Weights of a small GPT-style language model, trained from scratch on English Wikipedia: a variant of Muon for these matrices.
MLP neurons of a small language model. Each row is named by its layer, matrix (up: input weights; down: output weights) and neuron, and shows model dimensions 0-127. Each number is 200 + 40 x the weight over its row's rms, rounded and kept within 0 to 999.
Before each neuron's rows, "fires before" lists the tokens most often just after its 100 highest values on Wikipedia text that the model never trained on; "fires on" lists the tokens most often at its 100 highest values on Wikipedia text that the model never trained on.

fires before: "==", "In", "===", "The", "On", "S"
fires on: ".\n\n", "\".\n\n", ".\"\n\n", ").\n\n"
L15.up741,223,256,255,214,175,173,160,136,204,223,143,177,206,161,139,172,142,249,158,191,250,160,171,223,152,174,154,322,265,216,157,257,163,194,268,200,264,255,197,206,168,124,210,218,246,252,148,233,136,127,212,220,260,208,168,182,294,189,104,243,241,245,242,165,185,241,277,185,202,120,149,225,224,224,197,237,150,142,151,198,221,179,160,191,224,261,192,126,214,201,183,161,167,270,165,180,206,169,192,273,245,252,205,277,199,202,157,220,195,183,153,215,207,188,209,176,152,215,167,214,196,179,233,169,243,196,211,179
L15.down741,133,230,245,149,199,262,179,152,167,204,177,192,266,175,137,176,275,201,174,136,171,133,188,218,172,236,232,266,200,272,160,289,209,287,162,236,173,177,280,243,199,208,197,177,145,214,235,128,219,190,209,229,212,188,230,206,123,204,239,115,281,243,231,150,213,218,182,189,300,176,194,214,210,207,219,208,209,185,205,210,206,200,212,180,209,273,171,269,152,220,207,165,163,235,252,190,231,263,152,211,172,244,207,213,210,154,131,235,151,137,274,221,195,143,153,244,173,263,105,140,180,204,102,226,230,227,193,226

fires before: "1", "8", "2"
fires on: " ", "–", " gu", "2"
L20.up3,248,124,239,265,109,155,231,132,192,193,185,154,144,194,151,165,223,265,178,205,200,205,147,169,238,189,204,151,209,180,186,130,157,185,210,238,283,120,180,247,281,225,201,152,232,198,223,214,177,152,218,123,278,237,220,212,195,276,237,244,191,229,208,210,214,304,177,185,207,164,238,155,188,144,194,157,215,178,170,266,230,167,128,213,163,218,244,207,280,215,147,149,266,211,294,226,236,139,147,205,250,198,212,240,185,189,272,104,236,196,214,127,248,256,219,192,187,163,207,223,247,227,238,264,259,200,184,241
L20.down3,220,139,222,170,197,191,130,182,131,216,192,155,116,172,203,214,219,261,152,139,196,151,231,135,174,143,256,226,262,173,134,168,238,286,258,191,230,178,222,254,246,216,200,164,155,158,266,233,227,135,216,237,242,226,178,236,232,159,259,159,188,256,215,257,224,236,144,203,199,254,190,180,219,178,263,165,220,257,281,197,180,194,247,176,257,174,171,268,180,119,199,169,209,181,248,237,240,116,233,193,215,137,172,252,276,199,158,178,262,261,225,199,218,267,223,157,192,250,128,171,218,213,231,227,191,229,176,208

fires before: "===", "|", "==", "=", "-"
fires on: " |\n\n", "==\n\n", ".\"\n\n", "|"
L4.up62,174,142,254,270,234,214,138,219,164,156,223,289,214,150,192,217,163,182,175,213,225,206,163,158,187,190,201,171,143,245,198,257,261,226,269,212,179,264,141,235,173,278,140,242,220,253,141,92,152,177,196,182,185,166,211,217,235,267,176,229,163,188,193,205,230,166,186,283,127,202,174,246,217,212,163,181,142,273,149,211,176,178,238,216,235,208,205,190,214,237,226,199,196,263,154,301,263,230,250,224,164,192,264,177,242,167,180,232,164,211,171,147,217,192,213,185,235,253,259,199,237,169,151,169,175,168,150,185
L4.down62,169,163,218,146,233,157,210,188,199,232,202,188,174,79,233,223,199,189,226,195,263,286,139,150,149,212,213,218,200,150,230,257,222,190,240,175,135,141,116,145,277,195,219,247,254,196,199,178,213,193,176,254,213,169,179,234,255,151,200,201,227,284,295,176,231,189,194,160,203,210,146,198,220,222,207,217,151,224,163,175,233,229,185,215,144,213,235,194,199,139,199,202,211,248,207,257,165,274,189,186,248,167,228,163,174,228,215,200,168,197,148,204,134,178,195,172,174,121,152,221,184,165,269,187,210,236,317,222

fires before: "|", " as", "-"
fires on: " such", "|---|---|---|\n", "|---|---|---|---|---|\n", "|---|---|---|---|\n", "|---|---|\n", ":\n"
L8.up126,198,214,208,194,188,151,180,164,195,241,195,206,246,179,177,211,221,161,190,218,213,132,162,211,188,209,113,174,191,186,158,177,112,181,181,193,202,247,177,259,203,199,184,199,187,172,238,149,148,141,202,236,207,238,233,174,273,198,159,223,180,206,295,208,222,230,196,198,137,220,152,227,162,186,127,179,192,163,231,190,178,231,227,191,222,182,229,150,138,145,200,179,230,185,196,221,269,252,201,213,162,202,222,119,267,176,257,245,189,262,195,158,256,233,157,148,121,218,223,268,149,197,185,185,146,181,169,188
L8.down126,210,163,264,133,164,131,203,142,215,211,198,272,225,182,193,121,160,234,239,301,244,249,144,175,260,232,178,210,204,262,229,281,195,251,212,243,218,113,160,204,230,188,188,183,188,128,164,136,214,201,204,256,222,150,217,253,203,141,150,150,221,214,245,190,207,169,206,168,234,168,244,205,153,214,180,260,127,141,221,122,186,250,140,219,178,264,147,148,185,134,192,196,159,226,163,153,262,218,133,195,200,200,261,198,212,247,181,166,151,205,207,237,234,233,186,201,179,245,115,241,181,177,232,259,195,161,277,173

fires before: " as", "|", "at", " to"
fires on: " such", "|---|---|---|---|---|\n", " them", " led", "b"
L4.up540,220,211,268,158,192,148,274,226,181,159,221,267,120,218,224,210,238,168,142,187,199,176,192,252,254,217,180,143,180,139,233,205,153,162,188,256,250,283,137,165,179,255,178,194,222,199,153,218,216,179,185,204,260,258,148,229,224,204,140,152,116,164,209,156,188,225,220,187,126,120,203,171,206,196,190,157,209,255,192,180,227,172,230,171,159,185,224,217,220,187,248,198,212,144,269,239,244,174,161,181,220,135,202,185,234,161,220,193,219,204,207,185,212,168,207,199,210,227,215,222,176,221,198,214,172,225,197,177
L4.down540,198,121,209,116,295,173,179,177,209,213,161,210,146,178,176,245,167,209,288,278,247,226,138,203,228,165,223,147,216,144,229,266,171,187,181,216,187,235,145,178,199,212,227,253,162,180,181,215,188,209,184,168,268,237,234,186,164,168,210,183,202,217,181,143,217,200,177,222,223,179,253,250,214,242,168,207,212,210,330,176,155,220,181,154,203,120,196,170,130,170,237,260,203,219,204,162,175,180,152,179,270,112,177,172,179,199,196,145,142,238,175,159,173,260,94,199,155,205,173,200,233,205,242,244,152,229,224,198

fires before: " |", "5", "4", "0"
fires on: ")", "3", "4", "\"", "2"
L21.up117,143,244,194,145,244,180,199,209,173,208,177,126,213,265,120,260,221,189,199,167,202,254,262,229,221,259,113,163,259,252,203,219,142,188,228,167,175,191,170,193,197,218,228,212,207,230,230,175,216,234,132,258,237,207,183,217,283,217,245,235,132,190,177,148,145,229,252,191,273,229,117,144,212,219,216,246,192,171,250,162,198,148,204,171,198,193,142,139,130,260,150,166,257,193,207,182,190,176,257,185,212,173,166,195,207,182,168,161,139,189,176,230,236,138,191,176,219,264,187,284,172,259,210,272,146,226,222,178
L21.down117,200,176,222,222,188,217,176,240,156,202,234,162,114,178,183,138,186,212,202,138,182,167,204,173,223,186,214,221,200,195,212,136,220,195,204,217,202,223,206,128,211,237,130,200,238,122,199,159,177,270,223,227,242,184,232,229,233,228,246,278,214,229,166,208,200,179,199,167,245,218,229,224,215,147,139,157,224,186,181,261,174,141,234,262,220,142,179,205,229,180,230,233,191,224,149,173,151,189,177,220,171,237,137,219,236,284,127,226,254,177,254,186,219,206,210,184,205,179,235,221,216,108,175,151,251,159,159,250

fires before: "|", "|---|---|---|\n", "|---|---|---|---|---|\n", "|---|---|\n"
fires on: " |\n", "app"
L5.up504,172,243,117,129,198,231,183,256,160,165,163,209,211,247,153,228,276,165,241,228,230,189,273,229,174,215,210,176,172,220,231,193,124,187,221,224,180,167,252,186,70,254,211,289,183,152,215,188,247,199,180,159,294,179,233,133,270,196,196,223,254,229,217,184,222,186,201,219,143,243,171,205,224,254,169,158,146,221,264,101,213,186,190,220,213,141,195,190,152,168,231,203,209,163,212,118,212,204,227,285,207,223,213,219,177,170,220,198,161,213,284,263,185,257,166,208,134,218,190,166,239,218,206,167,212,215,228,219
L5.down504,162,134,201,207,223,246,308,190,247,232,262,153,150,169,179,191,189,220,240,244,243,146,154,172,220,201,182,167,206,216,195,233,206,269,247,132,159,118,191,172,227,165,152,246,137,150,159,188,200,212,156,326,158,229,248,283,196,173,215,239,157,204,172,221,116,198,223,159,210,201,204,149,152,177,254,191,220,195,223,204,192,258,260,290,214,152,219,158,194,216,128,223,235,253,171,213,274,212,177,186,242,193,292,174,225,234,155,188,207,99,161,204,232,142,229,214,244,161,215,201,211,222,247,246,233,238,236,196

fires before: "|", "-", "|---|---|---|---", "|---|---|---|\n"
fires on: " |\n", "at", ")\n", "offs"
L8.up694,213,203,187,232,179,274,235,179,132,206,164,252,214,186,194,218,207,174,139,207,242,216,172,197,245,233,164,112,192,167,292,188,201,185,182,215,263,167,169,172,245,291,130,230,201,153,241,145,154,201,197,227,256,95,170,112,193,225,209,197,234,193,240,210,222,215,180,190,159,207,149,259,232,193,213,173,130,192,166,241,213,163,238,171,227,186,186,206,189,204,179,224,201,179,304,184,241,243,223,229,253,152,208,166,188,169,212,214,226,216,208,150,228,161,186,147,201,175,163,248,200,182,198,172,209,144,146,208
L8.down694,174,206,171,237,246,203,222,183,238,184,203,249,156,217,122,196,258,196,153,204,213,201,90,103,251,237,191,198,162,211,194,192,111,186,177,239,253,148,164,230,173,140,228,176,203,205,155,127,208,210,218,246,187,195,195,248,222,179,179,204,212,240,107,178,201,195,152,196,263,254,189,187,149,248,152,261,162,237,215,156,284,269,205,179,181,191,190,167,191,150,159,275,182,321,239,186,212,192,209,189,190,192,191,159,236,224,248,127,265,257,206,182,206,122,201,147,184,198,183,143,234,277,215,240,181,208,198,225

fires before: "|", "-", "The"
fires on: ".\n", " |\n", "\n"
L5.up398,228,212,234,195,208,195,220,205,140,165,193,215,190,216,244,235,229,88,174,224,233,143,230,165,170,160,192,191,193,155,226,182,169,238,222,188,248,217,161,115,290,243,148,247,177,189,209,175,188,115,300,156,163,186,175,246,193,261,168,238,200,285,243,281,164,200,218,247,162,148,154,179,209,175,90,189,196,264,224,282,211,206,233,257,210,286,166,279,202,197,141,188,257,251,196,212,218,209,197,216,278,186,151,200,209,225,288,175,237,178,218,219,182,140,195,181,167,182,212,175,139,224,158,228,148,141,129,226
L5.down398,214,210,217,167,173,119,158,197,168,326,165,247,192,238,216,175,169,237,174,193,225,187,199,228,233,166,209,202,165,186,220,207,112,179,203,215,181,212,198,166,217,187,148,219,168,195,172,177,225,217,157,214,239,242,249,251,169,184,191,215,250,237,342,148,195,212,118,221,202,165,147,219,143,202,96,198,193,174,221,198,214,314,213,251,155,267,204,197,154,197,170,174,139,188,145,187,283,222,175,222,239,198,232,231,164,193,243,175,170,180,158,198,213,206,208,195,209,205,141,202,163,215,179,240,132,170,166,217

fires before: "2", "1", "0"
fires on: "–", "0", " over", " League"
L8.up120,270,125,224,203,203,169,189,219,172,229,243,215,157,219,210,185,208,199,118,166,109,191,232,218,238,243,158,91,190,170,186,143,192,168,209,217,215,210,253,199,212,114,199,241,171,203,212,196,220,153,248,205,211,242,180,181,138,256,183,203,202,173,251,284,231,244,163,177,257,112,179,179,144,202,305,194,117,202,190,204,168,150,146,194,192,186,222,184,175,132,190,230,170,222,172,237,208,238,247,262,153,218,154,159,236,242,227,225,204,201,242,190,181,194,104,210,82,235,224,190,228,189,241,170,204,249,257,192
L8.down120,279,152,240,222,224,217,183,186,192,218,233,157,208,195,188,213,183,190,172,213,209,212,225,202,226,213,261,212,127,207,180,182,193,201,215,192,178,194,213,167,247,190,138,185,289,267,173,219,207,193,208,220,191,249,214,201,280,112,224,238,243,163,274,157,132,242,170,155,177,105,142,131,242,215,251,261,133,165,141,239,239,256,138,200,169,187,165,213,183,167,208,218,155,191,229,213,152,237,245,247,240,169,225,232,214,213,147,235,177,200,203,195,263,298,194,79,197,219,158,242,187,222,252,153,211,213,297,206

fires before: "|", "=", "==", "-", "S", "D"
fires on: "\n\n", "===\n\n", " ===\n\n", " =\n\n", ")\n\n", "rop"
L3.up23,183,233,232,223,183,168,97,193,246,184,180,247,175,210,162,293,173,186,112,168,245,173,220,265,142,154,154,253,202,208,204,177,179,251,217,176,238,215,165,253,163,184,185,195,255,203,236,213,161,183,291,230,189,177,253,229,236,234,250,281,216,249,137,220,229,220,179,155,127,291,132,228,154,187,168,162,174,256,207,229,245,185,261,215,173,210,227,189,233,181,164,202,92,203,235,229,225,194,276,236,230,214,140,179,158,145,148,229,208,169,227,198,197,158,294,131,182,226,167,193,268,252,161,171,178,215,222,180
L3.down23,214,233,208,223,169,185,163,201,250,179,166,252,149,150,267,221,224,178,150,269,214,131,169,123,148,265,169,212,210,188,227,288,221,193,164,195,179,156,198,208,213,166,128,200,170,233,201,177,177,201,176,302,210,156,215,215,251,206,199,174,207,231,145,211,184,192,194,233,184,210,207,194,180,163,200,183,170,267,167,195,281,155,227,211,182,206,205,216,222,278,144,282,178,252,188,261,198,221,201,196,195,210,154,183,240,230,191,305,226,137,218,212,94,167,157,293,195,251,217,185,239,154,233,150,209,210,249,165

fires before: "1", "0", "2"
fires on: " ", "–", "1", "iv", " ("
L17.up595,194,216,188,210,172,151,231,238,214,185,172,208,161,273,186,198,189,188,257,209,172,161,213,88,163,219,78,214,141,195,180,200,184,236,252,183,253,274,189,182,269,239,163,158,136,176,188,143,221,213,236,255,191,233,206,147,206,207,177,221,238,243,189,253,278,219,211,203,153,165,222,197,148,220,197,181,240,164,236,187,214,124,139,147,207,218,248,194,158,184,234,180,191,166,222,233,179,214,233,217,199,180,210,224,195,176,207,240,183,251,348,247,180,262,213,147,280,185,219,204,218,118,230,252,177,187,192,176
L17.down595,167,176,162,189,158,171,249,151,194,228,174,272,260,182,155,182,276,208,235,188,232,216,213,187,107,158,141,253,218,301,150,234,206,164,227,252,207,219,251,172,273,235,197,141,239,176,191,199,249,233,177,192,206,192,238,118,220,92,189,170,197,215,193,239,204,190,183,160,242,183,257,163,187,221,192,215,211,111,204,252,192,190,207,246,231,225,131,135,190,173,164,182,213,197,229,169,200,192,175,222,227,194,187,195,239,150,188,194,210,213,218,256,238,257,133,132,202,180,169,178,179,213,233,114,262,254,116,180

fires before: "|", "an"
fires on: " |\n", "|---|---|---|---|\n", "augh", ",", "–", "|---|---|---|---|---|\n"
L16.up297,228,210,163,103,204,147,154,192,236,183,154,247,175,204,197,157,301,154,202,280,221,260,147,180,199,179,257,185,90,191,176,271,205,173,275,265,177,210,259,166,149,168,162,188,160,205,171,158,156,105,191,188,300,178,236,292,204,196,243,167,224,194,124,192,193,196,221,214,205,166,188,237,211,199,195,228,189,184,200,224,189,165,233,218,227,213,162,175,188,194,220,211,235,265,216,187,241,208,237,155,147,146,235,195,202,233,158,170,171,147,212,163,231,253,200,132,228,218,245,199,127,181,228,226,169,202,244,229
L16.down297,228,130,162,199,213,237,207,227,247,217,240,127,192,234,171,246,224,228,197,241,197,156,161,216,268,310,227,205,180,216,192,196,217,209,164,239,221,240,170,252,257,175,213,175,186,163,230,149,122,197,174,194,239,266,204,205,274,208,243,228,221,221,124,144,208,221,180,181,144,240,208,194,244,185,216,103,174,210,148,213,190,204,293,279,92,158,208,130,214,269,237,220,112,283,212,165,250,181,246,210,214,214,271,238,180,192,236,258,243,145,141,205,190,203,146,161,228,187,211,191,215,158,153,235,137,245,210,196

fires before: "===", "0", "1", "2", "==\n"
fires on: "0", " |\n\n", "ography"
L6.up567,169,171,260,309,226,150,135,178,210,208,205,252,228,200,179,228,240,237,180,220,176,189,196,156,211,182,173,252,297,230,170,235,163,149,184,181,128,239,222,243,160,214,233,256,221,248,182,221,167,218,230,165,132,195,199,214,206,217,189,247,242,181,220,246,245,214,158,201,209,164,172,203,210,138,218,121,199,164,223,208,255,200,241,154,172,155,258,188,302,156,278,169,200,183,151,201,223,239,185,172,189,184,191,151,153,229,250,187,174,209,180,111,87,187,237,238,150,187,235,174,169,236,228,177,218,201,222,184
L6.down567,244,229,221,178,166,159,168,132,197,179,233,221,213,123,207,300,237,190,206,205,251,218,238,261,155,234,139,198,205,220,180,298,168,132,158,228,162,153,197,115,184,252,230,208,165,133,185,267,223,278,248,169,214,132,254,200,188,257,180,141,268,167,260,215,221,204,174,246,197,188,166,239,212,209,200,288,249,172,143,199,257,202,154,181,156,148,177,214,283,228,209,185,219,233,137,219,185,233,272,189,235,282,107,195,176,231,227,225,159,245,220,219,180,235,144,161,181,266,174,177,178,137,151,191,206,183,186,219

fires before: "7", "9", "6", "8", "2", "0"
fires on: ".", "0", "5", "9"
L20.up678,173,262,177,182,209,145,180,192,196,234,172,228,185,176,219,244,207,228,194,218,219,248,101,275,214,157,148,227,142,237,112,237,236,149,206,219,145,245,174,158,183,186,270,205,211,184,245,196,168,233,186,236,137,196,214,206,196,179,139,188,188,139,179,212,213,211,245,197,224,233,276,134,194,192,151,173,229,207,310,136,211,179,220,254,158,205,206,132,276,165,121,149,233,149,195,187,288,231,239,210,221,211,173,269,175,197,187,265,214,141,229,127,191,211,172,217,135,227,201,219,136,214,180,197,188,210,148,239
L20.down678,160,162,189,226,206,222,269,139,195,123,212,190,264,236,179,249,128,212,92,223,132,209,138,185,235,186,179,209,176,230,237,217,200,215,181,116,191,196,229,167,231,203,230,293,244,243,218,246,165,254,229,190,224,241,174,139,201,234,222,209,253,157,201,217,341,213,102,196,134,188,178,174,174,206,258,181,203,233,224,184,244,129,185,241,238,178,184,263,166,177,254,127,203,134,230,200,235,181,164,187,215,144,122,188,212,212,190,245,221,241,225,119,192,222,215,187,164,155,167,205,227,156,202,226,165,174,208,248

fires before: " ", " to"
fires on: " |", " |\n", " also"
L11.up436,190,232,222,271,209,219,195,175,224,217,178,183,173,202,155,226,195,243,253,152,252,240,219,161,254,198,226,231,137,201,200,169,246,191,238,180,173,191,182,158,186,348,150,162,176,226,152,206,150,235,210,207,234,188,246,171,97,202,186,262,221,191,187,206,218,236,191,207,187,194,173,202,213,171,173,208,201,268,209,112,204,256,238,205,283,138,170,243,193,230,128,259,226,273,182,270,251,229,211,237,223,226,177,208,212,263,168,153,190,196,155,169,234,148,151,264,121,159,154,235,187,163,191,205,193,230,161,185
L11.down436,210,153,169,192,251,123,227,257,192,170,200,212,205,172,239,228,250,186,146,253,209,219,230,199,187,162,184,204,179,166,199,274,197,214,195,225,192,212,171,142,167,243,193,150,262,233,117,182,187,189,215,250,135,187,168,142,227,271,150,120,80,143,183,226,201,257,140,186,272,271,276,259,211,192,208,187,187,150,185,186,168,207,289,234,220,183,212,196,203,110,131,187,171,220,203,227,198,260,170,229,274,210,212,215,179,232,213,217,135,148,281,167,188,278,157,152,222,245,218,189,200,140,142,200,195,252,185,174

fires before: "==", "The", "===", "-", "In", "M"
fires on: ".\n\n", ").\n\n", " ===\n\n", "==\n\n", " ==\n\n", ")\n\n"
L5.up424,214,250,174,264,124,170,199,138,207,238,283,215,178,230,194,191,209,174,137,167,284,105,198,159,106,241,213,221,207,297,128,196,243,149,219,235,130,232,165,169,229,217,189,227,182,180,219,173,152,215,261,253,214,179,182,266,221,260,115,230,205,223,159,206,192,227,120,245,178,187,205,215,159,207,194,242,184,191,268,170,212,208,179,222,185,223,99,177,194,164,185,218,178,240,139,189,234,189,224,189,173,187,219,201,227,244,207,161,174,262,259,200,185,152,162,189,180,162,164,178,171,153,215,191,201,255,198,161
L5.down424,207,267,163,218,187,137,186,156,124,214,280,200,216,93,191,273,202,196,241,247,277,183,210,144,192,234,188,232,182,212,207,238,222,194,219,220,146,208,134,193,265,259,201,195,215,252,227,204,172,183,168,179,166,157,219,243,243,264,189,160,255,292,207,214,194,149,200,162,227,247,204,168,208,190,198,204,221,202,194,171,170,207,197,169,106,242,187,223,198,181,236,176,186,197,159,270,234,168,222,235,185,214,173,240,216,195,275,269,185,189,183,236,156,198,194,53,270,225,194,176,189,125,240,168,181,108,159,216

fires before: "0", "2", "8", "5", "1"
fires on: ".", "0", "2"
L20.up738,220,176,208,185,202,212,256,283,218,304,172,175,148,255,191,210,163,241,188,196,210,225,160,168,150,191,159,227,142,174,269,214,187,201,235,179,179,265,192,230,184,205,241,219,192,131,205,211,228,177,224,190,194,231,152,174,197,178,260,147,144,198,212,222,206,210,190,173,186,212,250,182,276,210,186,209,233,147,293,197,226,140,158,170,176,195,222,203,264,231,195,175,249,185,236,197,166,194,227,124,239,235,236,156,155,166,234,158,209,207,326,152,259,219,245,140,122,201,202,176,226,226,208,152,212,155,160,168
L20.down738,249,201,158,181,265,205,310,138,241,200,164,189,151,141,191,208,205,163,175,140,215,177,167,189,214,208,241,226,200,208,127,210,242,156,212,208,237,211,240,277,242,222,276,229,233,172,186,196,232,200,218,229,238,174,156,146,226,230,230,176,208,190,215,239,216,153,200,198,212,113,202,210,199,162,130,176,175,219,197,248,151,164,114,214,229,176,131,122,201,193,214,158,351,226,227,203,282,111,177,183,223,252,220,222,216,172,166,242,144,138,315,187,163,217,193,122,204,163,187,209,213,160,187,206,284,187,165,221

fires before: "===", "==", "|", "-", " |"
fires on: " |\n\n", "\n\n", " season", ".\n\n", "anc"
L3.up411,232,243,290,226,171,172,214,183,234,212,220,212,215,204,157,217,245,167,171,211,269,184,234,237,219,192,136,158,248,266,169,271,147,237,236,174,161,255,149,255,123,228,221,304,236,206,170,261,205,197,267,187,267,205,144,241,248,195,177,180,225,212,147,162,234,278,173,209,226,195,158,242,201,225,219,232,178,288,114,199,212,153,254,224,152,163,240,260,202,203,218,222,170,242,163,205,178,236,196,185,283,140,139,187,265,166,181,262,148,185,156,170,183,130,147,208,155,219,200,224,158,154,220,202,159,240,234,210
L3.down411,160,127,210,204,282,229,212,247,177,257,238,203,213,99,202,205,156,266,201,215,184,199,163,139,90,251,230,195,180,293,249,183,180,149,136,221,228,170,187,204,168,280,149,203,152,213,239,180,188,223,197,184,227,161,212,215,217,201,241,204,195,261,271,215,212,142,213,208,203,227,152,154,118,167,115,223,240,203,200,190,199,188,119,225,237,185,214,182,175,132,157,222,121,230,245,263,218,218,247,284,191,145,179,157,148,183,240,223,209,186,221,191,200,255,147,161,180,221,237,172,225,208,226,214,235,200,227,189

fires before: " ", "–", " N"
fires on: " |", ":"
L17.up135,292,183,197,291,194,164,251,132,199,233,147,198,204,184,196,106,187,214,148,185,242,236,92,105,218,159,205,218,202,158,154,241,209,221,211,247,181,235,142,130,187,258,195,227,147,205,191,228,258,198,230,216,193,210,219,255,209,213,191,223,228,170,239,157,218,183,155,265,198,233,185,190,215,168,301,195,209,225,120,201,260,241,188,172,160,194,264,182,212,170,196,245,251,127,166,164,213,193,160,162,172,236,195,142,221,207,169,183,233,206,195,131,181,172,193,200,163,213,252,189,176,212,188,201,150,243,211,160
L17.down135,187,184,167,215,147,166,183,213,192,149,302,167,203,176,225,142,232,186,173,154,210,231,253,174,189,271,212,224,188,197,215,226,232,235,230,257,238,231,214,191,211,244,238,200,198,152,156,96,177,215,217,195,171,258,133,193,216,239,199,225,175,208,242,208,233,228,261,288,217,234,171,156,166,178,156,231,182,152,109,181,173,223,200,178,252,163,109,180,200,122,177,238,168,213,269,150,203,185,218,187,132,150,217,239,227,285,178,166,226,182,254,164,234,181,240,277,256,235,212,172,211,108,131,209,208,202,215,201

fires before: "==", "The", "In", "On", "==="
fires on: ".\n\n"
L4.up325,205,97,186,182,241,171,120,163,262,186,193,242,170,169,200,211,226,140,139,214,230,214,179,119,164,206,226,209,229,246,172,192,242,200,201,216,151,176,170,194,208,206,187,259,209,173,188,200,248,209,232,160,232,136,167,263,233,204,135,230,126,197,287,170,234,213,240,224,274,161,128,201,223,232,154,185,109,242,228,160,214,140,225,176,168,205,121,201,246,217,227,160,196,246,227,274,159,184,193,198,197,255,156,187,244,219,195,215,168,196,232,227,146,231,273,179,183,273,142,218,133,212,231,241,178,200,242,155
L4.down325,270,170,225,209,206,109,145,204,240,241,246,276,171,193,153,209,256,109,91,182,197,170,233,210,140,275,261,180,257,308,216,194,155,224,241,242,195,161,144,161,175,130,157,201,254,173,171,157,225,228,218,174,149,196,180,234,204,153,157,219,237,190,210,156,209,153,165,144,217,193,206,179,183,113,196,134,205,171,267,237,198,211,235,232,165,176,146,189,224,171,242,165,203,243,164,243,207,241,150,226,216,244,205,207,202,243,265,143,176,141,221,329,203,203,180,154,228,194,155,226,198,165,259,258,207,243,161,269

fires before: "==", "The", "===", "A", "In"
fires on: ".\n\n", ").\n\n"
L15.up725,201,187,187,156,160,191,220,178,162,195,200,239,189,274,131,143,184,246,214,195,212,204,229,142,187,209,255,219,225,181,169,128,166,187,221,206,288,183,201,174,155,218,195,217,238,239,276,148,186,236,194,189,232,212,247,305,212,203,106,203,199,161,178,227,191,261,208,237,107,173,217,233,199,211,169,212,198,217,215,200,151,169,212,170,231,201,187,234,253,196,231,228,135,237,154,245,247,190,258,237,176,236,196,202,185,257,222,267,142,195,173,221,138,189,165,155,173,137,88,175,188,145,235,178,188,234,164,169
L15.down725,201,198,199,167,220,282,234,194,164,216,122,191,180,225,180,194,168,194,217,190,223,179,202,165,184,290,172,241,192,183,188,230,112,141,212,193,200,195,204,254,239,243,210,97,160,226,201,208,197,181,256,214,187,226,181,138,236,176,146,163,214,196,171,209,152,236,211,188,218,181,175,157,173,249,253,138,273,201,257,200,189,200,220,266,211,173,228,92,229,178,250,219,241,164,189,192,163,207,185,146,209,225,221,294,212,192,241,346,178,177,150,221,179,172,198,116,229,201,170,216,231,230,257,246,199,237,136,141

fires before: "7", "6", "8", " ", "5", "1"
fires on: " (", " ", " of", "0", "1", "7"
L16.up57,258,263,215,156,155,216,173,263,181,206,199,229,243,255,181,202,204,224,178,262,198,206,235,177,180,224,155,239,238,238,202,211,150,150,217,193,220,253,184,203,184,284,158,241,188,150,231,184,145,218,189,176,239,193,153,129,270,176,231,197,227,125,114,207,173,219,209,210,260,163,166,214,88,220,98,190,178,207,248,145,198,207,183,196,167,242,224,189,229,176,198,227,271,161,192,124,168,205,238,157,245,191,86,160,273,179,217,287,165,227,240,159,175,203,233,180,253,188,243,232,144,283,224,247,184,189,194,206
L16.down57,213,285,185,92,212,219,192,210,145,193,192,237,239,294,181,199,231,202,139,288,171,179,191,214,185,234,194,147,256,249,224,196,147,182,236,181,206,316,230,183,199,210,154,270,197,241,144,196,198,159,241,182,227,218,150,151,236,99,206,133,224,199,199,166,170,273,125,179,155,159,203,189,105,231,242,200,181,172,242,184,293,179,176,196,232,162,199,231,132,157,212,160,243,186,182,162,196,208,236,169,227,206,198,263,238,187,171,249,142,187,197,199,247,180,200,260,141,171,217,229,230,198,169,287,265,187,192,192